Weights of a small transformer language model: MLP 2048 tanh GELU, vocabulary 9360.
MLP neurons of a small language model. Each row is named by its layer, matrix (up: input weights) and neuron, and shows model dimensions 96-351. Each number is 500 + 40 x the weight over its row's rms, rounded and kept within 0 to 999. Numbers have three digits each.
Before each neuron's rows, "fires on" lists the tokens most often at its 100 highest values on Wikipedia text that the model never trained on.

fires on: " |", " is", " was", ","
L9.up1953:506489577484541549520481484497530480468487435512479477515516516476568467537469542595506519531512458544522508565488425465474543474488480533427520493507466509464457521478457516533499457458551506535513499470517497516491506501507519527514431515519526549448504536482457490454463547496538568527531485480545491508473502519489513554495458501501531529508544548508548494519557485630504535499467535507518499543490476504468473528477509511482627460621500549523568484530470467539509520582525530435528555536495513501492528512512495543553637529464509478488532485489507462540485463450475552591562526511453489522442539520453528459510465458446576460520484466503524499446465474556489532538497463512409499449518506542521450578559589517502507482552544512548521454527492477517457531542445520

fires on: " This", " this", " b", "\n"
L3.up1170:452471501517473501496524526490485524433466467539468561517486532496501510491539512451502461512483374518492506552501473497604469529508484480521517579535524485494477448459508522500478431468460487530485510449472504519506442551510451469425582494487457455600512500475470553391547493503516463557481515571537460471431487536488537458526456548494496500515491448547535537458558517417513508508569506525463575545506506471523465530509557470582539477441486588468478443528555515479529467513501477482510474366478548514442509518526498524442477440518547455501524520558534521502527453456510495534507482466554437524562469528504563544515515522529560560524504484579502417550446530526453568467455520500485478468568572545562441525529480505453508441566400475488498531547435536503473498481538487

fires on: " under", " and", " in", " integr", " access", " of"
L3.up186:501510466427483462504507483528526470455531509513509600499545519463457494614530515513580501546480538554562548512470562493456496406531486456451495462524453534456530375463509478540535508438481462500517488534547513348479449547469506448460555456544478471460502510507579447524544476504500505516537514498499492549507558525425482435479482480529543429481479519543443520512516556476564516498486563441523444527539505511516463455534502419514433411466475478490439529489526491482530484489498540459484463445443487468468501532527514548522550459521538498466498522447580510549510481518445467505469537553487503549474466447434558484507502455515553506534452517430538537484485517515488493557509548493431525497469480544477465516522484502461497465541462571467472459475475455509412495522572441

fires on: " N", " D", " L", "|", " |", "\n"
L9.up388:527472465567502501573460508484544513483515480442448482514555463522463481464457450510364463462492563509509481418556513442547527549520425534510563503471451482495497485472496484430489534500566487526567508504491501476527414508503486458498531461534438496559446485556465529453446486517440456534458505478525484465466522472456469445569485530509471537615528517522518516542544507534496491432504514539556526510521521493478472485446580533518482531474482544480469425507484527441521453518511422476505586527534436515514502471482498539452503470533473506476487544455547480631501442442423585521464517474524524483538513433432540528496560482514510490517516500473475493503409482558482454428567547619434520510492490506488479523512464492472608460536549495537483419505464530520429471542517537

fires on: " |", " Ly", "ie"
L3.up1435:474517509497538465538495512444555508577526443530460553487531497473558460476506503498397439456490568532484625539518504493555477512514458500437520508458568511528493467495542486511469540472504474471530493474463469457518520470497483461513565569516463476563573513491573547583506470517536466457420422522571525492495398488500514506462430511522512472538493436518533438495505483490543483534436455473472521539579455454578585483482484544443463465522523514558452512586497472475634454483522456500505560532464500441487497522523509434450511569549502556532516463499506455483518500526546480516513556550514530538437525519501545504515528442512532497523412464467515446464472448478456628505503474487556424497512535512446489509470473488468488529470476375503526462552507480516491504487487490

fires on: " |", ","
L9.up871:522491509533446464469515440477495481524479489468478464430483540549554454454486500479531440541562513497546479453407530506540517414576447493512472490542566503477549432560508531555489521671461506477501527499562469471497560475479541474505522566492634474417498523476577571542506542478503514496451507503523510553499445481530535500494492542550547540482446441440506435486476487425410540425467487549543500482568486468555516546491517541501492543526467546439568524557527512509563534460474402472469451558434475489509449497530442517441466449523495487504525541484500419522499509505532455504554479488509450503433444534488497521532478505538444489354570570499577493478462569464532501477475543491512504465519459465488514538515551526439491442553510523494523521529400563463455482457470580

fires on: " of", " in", " under", "ing", " to"
L9.up745:546590528556463424487527457508524479436513551438512489499497466466459510486471514560503522496434458470512448520524475564441480472509511489453575485465538512589517448417499448485524551451470506471531493563475557623573491493482510524535484536463494484476556547530499419508500489523513485544535512536490469512496457533485504558533519531495471467462459507561494589512534538506510541548486591509510512493461590524462470432472504500469554442487461478556478580463408476480487532500501518524453417486478526494499545421500496498433468508474448587472456554479480458552543560475470475547514460494521465524505452466496548546562494490531552499454429506548390533483431513510468493493488501556473417516498492480445529510522537474529638507507462529477434519465561515530511542560532555

fires on: " as", " |", " be", " a"
L3.up1727:581450441463422404516451560449454443511431452518507587510568563521393475496558478517583577506523491504482503489558511459473474475462462575396521433552482487448485459513498530473580528447472518531474503465476484458529535518594521473386520465472505553542508460494517536497517521611491476542456474523477404534532517510524480498456509427455516442528526450487486502527505455531516480544542477484378492477446557479509576516550489531493448527536476461457534522477472531439501437538439547438490503532463519465455543484431549537541447504508567493461486438485490540520496475533537528426500554537473466513489514443503508521527484490452489516449472498464577493480517621469566488531475461528446514524498518586518474579527493510555533467520509482492467482531539498455483498490459488

fires on: ".", " |", "ly", "t.", ".)"
L3.up770:501526460538522434440461494497531481576490471500476515461542489527543510515517516473435474503505477637460598524587496519510528469471425479472523512526509427512487488503522553529507490500532472518504425395583481446494486520397464503575532516492515480527459535458483530495548493530544469414478461499529459491541466523546500579472553524481505531522491596482502579455497527481513498453467493459484482463545517483502504508500521584530507474486512480563461499501443509447616522484427552536500579575558493580418500491504543539535509470504499536574549537460532463477473522370495492475454443458494499477489557545560482463553478527527480516518481503462451399491513442525477491547498432488493543508526516437514497516504547565463505470493502430463511522500469484556490442425466473

fires on: "|", " |", " sequ"
L9.up1599:523458529488568482497453443519527416474524459498430591451547494525526513481521470487546504528533572542529475474528483474462477534514522487472609438473481529533492514483450518514520473573495496435514514473390543508480458460511465508519511490528456467465487504456501475479492482472527550499468552478575546458476475507505539504464426408544428520481480504460460500541496578461553471562454537531482391537456498522476493431567464486539504489504496483349504513540547488467505523423467565508535510442521518532503498503489406493528525461485514523519491514498570498561508441486503520505478500448387498529456492553552519450558488495482497430487433446454490534475481457508464403451467506454481521474535530503512506584475508570589475491465415464478452473475454519462492490390494499

fires on: " |", ";", " %", " Votes"
L3.up458:422460509409501482443544524390545471512523486389469442553503527470410462540443435538465476556531532513516467538508529547471499523426489466520513535522491481428489480567502497579482522556560523440546502460483515473394496503441470462533387514494542485511487503508519519585478543499444573545505475494489450519491443504511530524530494528510458480467504529471590403531407471513549439470480477505518448486522479502474502492578546506496523512515547506473507513530508472564492465492496526506508528570479561497541473509535463467547561494516385498548472477592499458444514540467493533450552520490531459542461546518516532475587532485496465459486489546501501424560538478493433526479514497519554508462487538503455482464521509543521473534614555479431504441504503468494453567486454400

fires on: "|", " |", "–0"
L9.up223:465477518553513441461547449474479528449561496452444503526447520499522507497456536473594557449522447542515501537521498517420425506533465535541570566428549525489482554500532419510471467498560557573437449496449469408507505487512476449521585430522587573511475558462485499444529548484481500463527481505523561499536468490440525501521500503508486478479489433497526521515529561523449515504510463522507532459493589505594473562572490511513490434550483548467531470542532587488545468475468462475516597426537532570488470533561431557544465446463535506531412481467537538534514506521516500480560534522429449546494460509536480490527528523505480488517544526487501505502443436496495458534503541515455498485565472521538562536465515519501529493489425494528465514488492516493488478511484503

fires on: " the", " W", " M", " at"
L9.up389:513495553476479457559569589559455522518402542476415525550456455499517488455541559481512542497510508376430446527479481539537515420574429506470466513497436515516504471470578495452474561501520486499471460489450546488505433570505487478450462536487473577459496504521509470427447506495490509456532443434512479446488417576465537422467490489456455500544505524458525450542533535367482475508451432514494478477463594434494525398469501502535492482523460430475525528522531551573472417509515550484482538524452479467438528510437509456502472492510481491537570526520534486478525546512513520510542497528478462521554452527458452509488502565552446492435512462483460517424431516496531518514456496546432504500571479517552466439448526498510461493487467479451399506474486557470547464536537510

fires on: " |", "s,", " of", ","
L9.up286:507481520487540514515555439483562453563468502534492483452477512538478509522507471645528532462487462562453515534459482342536452424509505528503573515572545541499488459529476489469553546560515560532529524454408531488531541522488540460493488496551466467543517546511515525522407499506483492488512461440485478566525487487543551480451481522442516538495517519535547529516546465507387473557532532455487539531561461440581487471475461539465519424458510529565462577519472456480472504512515531435509464531464546509506534496488489438512483464524483538593536417509516498453495544468530470518506481482515531461476493528457479514513533461501583491496583424539564478464476442429551459563546483466443529470430568457498447469491469527525502460546538524549456578484473515505546532504533472

fires on: " |", ";", " (1", " –", " (", " on"
L3.up269:486536517532456521564517532550559485474492477519526488465538497504483487533505480453499590447497495478546543493504472520503499491583479520516523449544483473492552530430484584423546540464527532614490454508408561460506461485496476484526527474519477509550505490511458476473558492494495528528421519531514524507473503522501395543514496492445476478493569474611439441613484526453543539524521527457445544507543528507499463533487486530526477509501560506436485449551520562461412507470505525462496543539508521459474597481503497515433578477442492471461472537534547602460480540539490461649505570368492490526561558491510464537520487572556452521485557479545468443466483491585490537550522493515509531513507522474477496514560523451547555554538457439415539465422479511515480488557512497

fires on: " and", " by", " Japanese", " of", " who"
L3.up491:519486456500484447459530489484554560509508423540490503507517497552504493458544428491491463469467468598462459491528495466454525434537474520510508533472451553523544443494536447511499495393516441525559483497465558485509532516465470466460529622526463464556490533484476454497518437491516502527462464512507491507481508501484432506495588501550493536446373562479458533429491493492516494471497585506491479451520519532520410531474432437493501459531562444538475548459551519486523512526421532482520530473530529497523470500511523513506571525576561544573470545499482456554516514466498474569516458519545468511568467496479453516522507496543587491517446496496482511430520554551407475545437478483436571467473498397469495528549547613456510499525473486522549508520553510503472522454559498

fires on: " |"
L3.up230:541506528526538456469475480504519500475501543491490586484508498470524559436484373509530507557426475489464468490493523505544480490455465562492429545580453493530459480373545489487476455446544516548508488537522513510391535454476510521503511426554438457505496466476492545514519399489517508511472487507493494487490479518458569484486476540510454450484502522556470485505510516516479519495540566543450520555516446521530543483546467557507527513490485488506467442465529527504438605532556508534517434478514512518483501518521545508483483500536535470511478558556544543545469502462545506534460559531445535483511496546570500459516461473411484501546499509470498495477452408468491483518569456383485530519513572491533486537558502494533537472458562488498554539503503522373515493539484512

fires on: " |", "\n", ";"
L9.up929:510463597553500392517506448386504403460526558387492493528507531504499536472461547494534431520565496519475502448527473565442479490490454482498486400546557472430509494457541459533540467457504540448543534479429446522502504490511490490531511502541447543547466469488537512519397495466494547514509545483488537504472502500493536508528501478541465519545526535489581537505473438500513492560574498494504455453499431508540511459486543470562496503515499529538508480516575543517442499442514527511519488501454414554472493493524524531503540516455461491421509399515541456425469573547543485539515465512481487515525534507533506448566479471516495496484506525476486405477471488507493575497536482503479605509557449458471526481542674454502463440548489560549534539474561548508482436513521547

fires on: "|", " |", " –", "-", " •", ":"
L3.up1243:513441489525472524489471524548483502491503543539522453510443520536478489472573479475553502491546487534514501434472506461535527455507501555573460425528500513513475498464485520464499466515513551536450592449526549474483513481504507433518560459471491496487448507520513536536563481574420473505436524513440476545469469404479489497484520512417504441449500563550517542492572540478516464520467488518487446525490521497558536519413428466442525546540515428495480451524439435486500497538439540523457490595467494516482625495506521604494504488467487487465468508546435476550473520525506602550514570456435486465480496509494456494528545566577488430464516543537482502444482420425541475524505434548547543560393522489585464524512491493514480514504556523414487471447562518520534454453459475

fires on: " |", ";", "\n"
L9.up1381:553504494475499531432471420466458457521518562412504503498478550486574483531485541457478497508564445447522507502496464484479436493524425517499472489445535492442536466458488443523583455456491530536493534465461477512495573431495486409490543531527496514511506500452576515465441485466524515554555540475503549484500481523565549454563557492543510540534462495519457503503492518436511552546500505536457531475466491475496520510504529513498450476486483435544447534488491556508428453489516475559573544482502569513474511539542488459469444555480569410500496439527518442465520540526538443461542521451504585494533544508459497543492470514444559480547524539467479468426495482516488516472480547463515434570505513493477416516506549488414452487515542512515496501496504464519502505503497527

fires on: "\n", " ==", " ===", "|---|---|", "a.", " others."
L3.up1723:448475507488506460453429484481485483436508505509453497499488513438476494453470523461485499464504543470493453498505478502531435502487521494479505444522507508464416467501502476534546480503457444529556488508522491525508502495503517448438519503558521461488431501495555553448492472469471549549484565519551573538488458499501491433408590509510550489499503453489552455527495537552496509611491511445498511429519522442561454471555483502513455498439448525488479578537451542518476496500505462580487532462504524410486482393551556503556561475481494529567586412500479505436525486525537494520524485489461573451476487505469459503553495488510547562508447521499501539473525492502475481469529543557560427539553514478474507521446437565514462518507536511492471584486442507499459486452465512

fires on: " O", " Red", " o", " White", " Boy"
L9.up1963:610488553489425545463489488484524502520485479483499502471553506498498520468513561434542523471444501469551551401548422518534506420438534474496485509492508515537482568552473492504529474452459502469536412466433561422459515411519513466512496457492485433511526500455479534511423469583526474511401518447554476503494438524457511481499511468478511462527508485441517487513528481447501475514471511486507529523481581578506540437457549502558504527506599514415400501497543540513579534615519519498523539584519438461392442475548507484477476537499529586488488480495470522507489479461486459516519439528442421464525563525498432530544426525524480502472558482476586535517487434448533584537579482506506496590480488493476541429482457497493560501464529449453488511528537542507491472515489431

fires on: " |", ";", " =", "g."
L3.up290:456550447471522451410493499484504589491515485500550492488563489529445435522520472580477406535558531476483439514470553511524511428484530500490459581481520507483499442481516499493526553528535538475511501506510490524450574527519514489484516529460573519498503466514489567479522541482513518501470498489410638527560514604455545511503513539461541553497556505399553551508511486543500537506504472506508508495489438458464521505593492491546483579525422429470590438547403481520492423491478509568472486535455515495511478498488539524509469554544402437494547517489515511467538500504539457530517465508470508460501526530501524489509498513478541477473461539559483432525444492465481514501482503552517440481473524556433482523534544474482471553494468492489451531442483508473486447504489466

fires on: " T", " D", " El"
L9.up1363:526475497582468499538495493442469474457502501523536452517466424526502452418563508514446466463478473489480489462468505491452480441472487515502530496525449494495547481479471476555520437527552403460506437426496517512567468455512540447490540515506498467464495459561456501471507490498522409515489543518510468503512492513527548488463467487431562483514469486500454430426507464418539519454545529532504438514529523551506488502494529549562475378515535504484496504532463473523539526484542529504479513507405529449455490498499503385454513556507537516455544577475469518516516515491502452493465505467482476522487547532529463489519605510499444489509509558564475534493500514438536512491529496520512531612477479487495489479504473553496441463494484557464527524504526580497446457458541596

fires on: " an", " |"
L9.up1356:564502558473438550460480413449555459420538519522424591535439470517541492541540520529451501506543467512501507489541457484461515460426463484439517519517520500466427528496519499445537493455468481484450431526452436514456513547478438529498556435513471543487455525457602519472506533504438460533540489511504454477491502532464484491504508463537430444519538555492538580489460543470539510444571575579498511575509464516531517532488443531505517492510545467467497486504536513448608529475405480509533544555491503494476500444541529453471467535546493486497474550398544511512494502414572512478508506544483524588520490491506460511528517528531540429466457506505438555529517518545452502499542540471539494467465503498485504574437542506524538569486474487493470509494483531514517511453506496

fires on: "===", "==", " ===", " =="
L3.up323:508503459505543487378503525474530506498506484535531421451495412482490486440495523579479475432482499498490481510500430551564464449468508474456477503541505499477528549476530411552448492432511484497473505506434481505474482506514470440466520528525536488467485455577467476489448454472456496479536484536478466541417490563547519486509522492554528584562513521438558482496477546561434500489457571540504509487487544516455462465484496531471508535445402519485463483524504530527510557460510573582516502539587539518469537428497511493436453488468562497524507496523540451512556482523485568526486479466486532435510606508502525514507525475543519522460548475493499503482509498497502464453509539519548601501601507506486519473439533479512569462445547553432448523477550524507446489479528531

fires on: " |"
L9.up298:491464527463428502496545452418565484452572558514483564493590489489540458473464506577447483519531511529515549440455499437422507567474530527457554479473462492539484465524546486549561547461560491464468510530475448478493493467532457490509472544566467476499463514528474530524548445470524537495460556555478530502526443502547506468509426537479555500496479479485498499450419534484527497552564469504468454507519467509439543619539549523500539493489549539435477477513455487494637507497493557488546512503471586455490505506468470487465545479542442495544527482479545501532403422443504503563421492464495527586411451571512451514508485433538556485480482451473516529499478493543574519557498506504488473443524553447497485492545527523495463559473482508490498524581510491562529479473492489

fires on: "\n", " f", " d", " D", " G"
L9.up347:523437554518447476506465467500464505517536506434501505462407470488500533564480515467509502491513549494492517542535468525487523406522465406543502491533487458531535523537496539528460446536533485488507467462522497496530590467503564489471541561508500453516424440537512548477514512485496487516483518525510551553470491438495533478578542532514450532500483498533543387506460528545499444427525489549514469484488426533456482501464523392481440557568504494432564438455449460571534517450471485544510485445535537469518492500498539422441515501539513544508467568560555514478501533486491495475491453407448466522530587598521433542566487512473478456531556553570505533519532457507460506484463445493490493432414424578529490522520468512520475503497468586521523515488401505483540448482416560

fires on: " |", " and"
L9.up1598:532530484478512525479471539455516512477562524455500489519515620560491610463586419448533486495533457434436534506517510475447519397515476439458524449561518496573459455502494409478556556496577555431465486535494481431555566464551435514429453545583450531539469539476494483439545491471517501469493487457463481494527511512465477458465486510452435473528476448470502442559527535563496487539555542461465518501497448490540556519455436486472515469422482471515485504556486540477528480513572512490485422432524535481458521519488463455496555493484380473489491514494470480534438470538488499578548532501534500510410483481451483555480537370528484532513570444513532474497498490493523518489544488548478454469500584537516543506481466454473534467397450477500494494508439525509543547475487509

fires on: " as", " -", " that", ":", " |", " for"
L3.up1156:518503519536524481536430548474490559524505481472508518480471481523521459523574486447546485511516529493543514500575484437458483495493477501467472485571458504480591470463465525511493550536492554490498508533480503493460486546621483530495526528514470513481465494537474439496445563501515506605485494494437505449504585547622427546522584506531463504508520471530494503494501590524520510517543480516494473484493486446475540518533507494468424553574514554513458464487428433505465508449461515474452532524543489487439514530459454483482520628526442544402466516534501479516532485491508498589468491515420485547523458508508511527525518507473515461434556535428513557530515605424502476601494469507485504496535487502511495523435511463543570497518489484489500488479500538544530490445433547

fires on: "M", "P", " S", " L", " N", " n"
L9.up100:452523430578483458472462587509607465512522493427461469505477546563485489452520472474494482505433564533485496488530534540532471484547544509445487526505569501497502543436481444493537553493500593435481547504574499540487473424516474540473516519516497523476496471501481468470491524537496489514514565479529511516473514564431541560507449527479491517636504442472481569525509529552496532449446531533460478467496497548462513452559529450446502521493456541461518418553543539504552491544413517576558553563462539539597464457501498568457487554531497472535546548521596461482512586502499543498513444459549598529482512495479517533502494464443503448439453619598447491575462476452495543485545527529484515483465497523472475504508513514494506426492522546451527517556426501559504541390502522

fires on: " P", " M", " B"
L9.up1817:514513500551428490534579520443509495602502473461409449532450426443437493464536521479485486484500469504528525485474494521532505552551534431482558491531488503499497520481501528479511493485507415442438576487518508449475621494465413463510458513571516557472522489478524461397422442472535530494529440507480484461505404527566504438492558501456420527459515520505576439544505475470554467548490532441492433457542590518460465393474480505467539508505496520467504541501453524524548488461478529519532469509486494537553470415475512478504459524510507501538535546522512464546498491477522461529528476438486453433512518471479461542577465514580476551505535487586535498479519502497519525554474435456535441486553491550406474511448492486512418461480473517443468511512470449517562480485452510

fires on: " M", " m", " Mal", "ia"
L9.up714:457491506473489485485496495517472508555525617464488488514506462517492526511475481541507530473514571485536490404516478497525477486481505496445527543483490513451457481467506475511512532523474496428438513478559514496455552457464459482487515557526465517507518515534496468478531519523495495474468569492516507449513465544493562564537455503516447538548486441545470480487525447485515545444469544464500565517448520459530547505539477480472552457564452527506538606569476512428582599460479480509524475489473464592546413561473596458472464462521526497510560432513481514542566499509478453496565506427524485460440543432397509476568484407497458504536466496547497535467567506552589536505446526535523397490561512434494451464459498476504559478525481493479468509510496465488474556532474499

fires on: " |"
L3.up1418:493510512496547471514555482486517464521396599487486520518505516472544544471554422460510512493459492518515496495481468462466495538493478472509540568476490475516487437389511553502404515528563504535519441462470588450428564495495462544510431473522493484519445483430477554551506490511530493473504501498479482496476431536446593507501473532498429388497507519527481505485524443558496564442516568442500533472459520505537499531547453564544536502463509510418493459485473580562408586610480471544545464488491549525508513517517534524490477442469508539571439548571516604488454474465582518559454552517508456476475502549541489557506477498472492492544531505445537517477544508503516512552484440469467549524463506588532528576530463521452500486464519519526556451567521497419531451539414536

fires on: ";", ",", " his", "'s", " |"
L9.up1810:521480479495530485465574511501489452552465489502435570518537578539438548527476510487532485518536513528565533525519460445513538375509443531442428535618527553517533472508516431495479483491443512525476459505464578456511502493443501492491508465524473510480558521532505518503520526497498426501527460462502501507517460482488510492501492518496525581430497506460547497371473441440518455466516469455519549514503515529561496536484500568525558505483519544480529472542543566494562434487495529466466497496491557520523523517534436495478526494464521561502552493509489487503392511548505462539508417438466484464427537520422451364478389518546431508465360513493530463455527520464504469498482515531477506479431504449523501509472461540556562539531489458600474498510562543480468522476552496

fires on: " comp", " Comp", " how", "p", "app", " used"
L3.up370:514556531518514481517540534433499470443464536485469414546541494532557420475501500418526484502528470509469569503514501506452522439500495449459517392554517450552478459526538557525525549432494514528525457504552534441519500481504571524576587490518551500534384571528477509512496543534524523441504440508540491510482569505555490523531506510465484501438494541506535500501495525459518551523487468490432504514462515573506501533449507541515470517513511474480545526597494508547519487432518546541512506540529581481502537551557507491529467610544519484580467508415535516488452544509509528519435495430500451545542468404514463470456529486515443478468534491474516564566543508485403481512558537511441520505482584523549497534478502475491467552561558565443521487463552520496507509483461566

fires on: " of", " the", " by", " for", ").", " 9"
L3.up302:521438457494477492538494498516461513427523516546469500509488444513495489480554431514477548494500376517546550460560537447474507479489580531499496518525489554433499519543512557489518477552536522541518498533496501460462454534520537516454441511476575461533477517476517450479509458511522550499477436545508533486496488506427541458466543427533548520508457585488482523510514506493473418408492484466521557452568483476503511501494480425479501487458537528513490483532496515472504521567476521512454578438516487522398514513552530516523551549478546436522540478493466467463452517517476465538509491527503498465513484514557537514510542451547522499498581516536547567492460507567549506520498522462476531512486519511543483520571595529533487446544470598474531425508540459502575451512457511

fires on: "ate", "ated", " of", ",", "ing", "isted"
L3.up342:524490546455558450542518451468495525470506490448576513541550474495490472478457526583485564446471564459480497558472498507451495480537520483454560540480543478521486568544486572489549549504550524486531525549496473528494493490498502486542493472499489508573518426456464520448467503497534455444552437552448539510498496542519493544500467471548491512523535468492495504523445488506480404507533541492548503462476577527485538471424486433521557474486476529519482545492530452489464475441486547494432494500553506475502526513508440497505597415566535528497526549460524502501537543462464549538490470478511471424516512447497518549563519509511492540462481535561468474557491512551470507457541529440530468461500573501422460531499530540536532554515462465523463528551461523525476518541540506

fires on: " |", "-", "."
L9.up74:534481593455441527556497488489542522476551484562506513509474497532587585503499506531507467531488516461537477493529454443493515535403424443519498504504518479531499509513483446510534569490551552480504536600497517544533481511487533486495554556461525512441433505531493529512489477492522491511428559515487512465535526469606525527554468488503504586487511550557525477558436424487486482537504441523513460536536506486632500526532469517453549505478571519476564377569443555502524487499528604444515560523529524457519530513511479493562497496487515508543429586463544498538503478516541533610526504453470487469464555518521449527472545450492542478486547499561543484501498563497509550407489515511527507476518412451481517549495604500494542469561479467486420459542504503476483521450570504

fires on: " ==", "==", "==History=="
L3.up1179:437508524522513436409462501480470527530512458594520467488471426585480470523455460526470518529566514503463545529549554508451517447480494518460472480550494485524445512445520570493526535547533489528523524484520567568510515490521545470517439480512516482511435421539490502499495506566601525512516498485395471454452518492505471519570599515452468508486476441463535520438490461498463523477576482483482527464490559517511424484494423527519598433452519476510424470528456485483405467451512501474454568455527512441538512483493488511558528462546505455494535545470533525471406487537530548566428538548595482530467518455501492509493470487522487567450461453518478445489504447506484403479524539472551541568523501544485603490484485504516492524556548483533502525530516389538513554487510466

fires on: " as", " typ", " for", " to", " im"
L3.up919:522543503533461480505529492463542536542464453491538505524542509478601404528536535450471575448563506520468421526476547435486480441517505512512477456430505542479537453475458463519444466463566490480461503561503469463565470534553495529539549492551539506561461501457481457477491538481599491470501491406484610544470450539547489546468575509514439528531548532486467426475532598474547455528581572480486529455528535462532467519564469526527519449427477533464446497521476498488470510457457527456486472504457491545433496406461444452503515506505480554489561486487503529499470553495527468526438502554519515517559449491493440513407521587513532534496532438539551499542499554494512504400544519462512502472454511590498499482447505546501510475418520474480497449455477507487494480547442510

fires on: "\n"
L3.up1215:465470527495516496468506543432471469482433502462493487475491531398473511550465460527474468445546543453493517408537568482435480472489416474503518482474486413474557511434510452552506457470480433493482491475504546527484490498518448529490551517442464490534483447512542507477454516461468547489573514493514491523510466560413507458490475495508526492501559552488545535492534504466481555567475628439463445508438512509576530518480518511455496458520440452547517489497467496517480503538490561479520477499417530505501489509517522498447471438508514508504516480546558456493497525493541510490513462452529504543470502526554527528563483523497486478479565480491463488531522513493478586408460521428513484507532450465497443430447477456464464416509473480520504510523510489512517515547575474

fires on: " |", "\n", "o"
L9.up592:521461549497496539459460474479465460434490440558465507472498557510497547480500467562476451502463477545469498498508446513484506479499417502420484486544551556562466485567449565462471525486581576479536490456517513470454476512511516495531538504596472518464469554593476491460531471483507549565428528483582506493456489541417530452454491558497431519438503476494579538481528525516453462397457536584519479528450473464469507463577511447492413521511492508409441490480574571514482581497466450515504562509497538530506517476469485503517467549502480473501537463478518578492530528458559493529523439509580525456502551536518462509478517490568441502487544550505554572454541591491497503473504507514443499513498542511558485486475495482487498481487481502423499499545463514501511500528501513

fires on: " Sh", " |", "\"", "ed", " A"
L9.up151:485598502548537495515428563464490489517516480380539447518560456534523451494480506542556503462454481484469428539469540509509497508534455501455505495502470503447509443560499516492497488507581506523469430511511487500482484535459463514455475551503483465511476465479464492490472498508466438535535493510473477453451508581550555518529487498519516474528469500468509500411503447503581516487478582534483499534506522511457510402440501586537539538469439500516474433485537464470468543515462540514563549513445514490428579438482464489537484519540486481491432454459477448528575476474560491508480443498496510538442483503447449510508496514464514420461515521538545497520530565488498477485417582469425493480504536485467546517474495467436485448514503569421533517541452514453517517522456498

fires on: " L", " l", " \"L", "-l", "k"
L9.up1502:518448543536449516503541521480482501497511563500474507578451539477533462485590527515429509440470490473551479472528475511624433519479523570543517479478491522478535496495506534431518493537477428455481431502504516473486491455577441456522467517521532508447455474451489477446553536466523425525471533516549506444532493440489534533480484558527516468515459472488465446531546482488536563531465492412537513533504451541380537549538503470456523458524448487518518530475475456546434550514522533543467419533531472552518560516460476522483488481491417441465425493457583503508448473482506447500444524543478597513480526477455528467487447487511516440503521485612501543484460553455561518546496457537584420503435527482445507541413515531458518512489490492469436487507513568516511463516545441

fires on: " O", "O", " o", " (O"
L3.up1178:525511476590470547521513508478459530495462517497554446415484504513513490545413499468490489471467529592516526483483523534520553554455545480484512479494491537432445496430465622462509467500555480546508424501470510446498466566532470514449522496444422480517482479508475475506491565527460527509418527492588513520489524454489504498521460523495540529515564528495501494458504596580524462554524464558503459558506560513521501506463427575520516459506453556466383500476502507492549500579520458495447493531509503468428455495446510522469458495434551480476580507545496543493471488551508491464483481547533545519495496495523476551554439480506502482453500545534518510477485550442549469545506412531481506570436555445475504395477395515499461499484521503535560518469490543464475527492488514

fires on: " of", " the", " in", " for", " Sy", "|"
L9.up1663:474527469530502478504519497502541411551463537456439474558486469523490616457510406473504567582501461489519458543481475505518519536549495502483442558542513561511485519551522449555501540534507498555511525441499462553458483528520491511495481517477489512494442406446513496551454535493496533490513503431511548449471489488465526450516456490589526465534557429525579522450519519449486478521576462558484513482456502454547434550583477532507466558502524483479484494528528535465474465455492564567478517500520508475453543565519468522543491504519510483479474487548471516528557470488542455457564479472484546494554520424477435438490459510555561537557509502445405547501460422495457493529543471533474476516553504546469524503429503526483487453513453429462488556507467430507514570502447441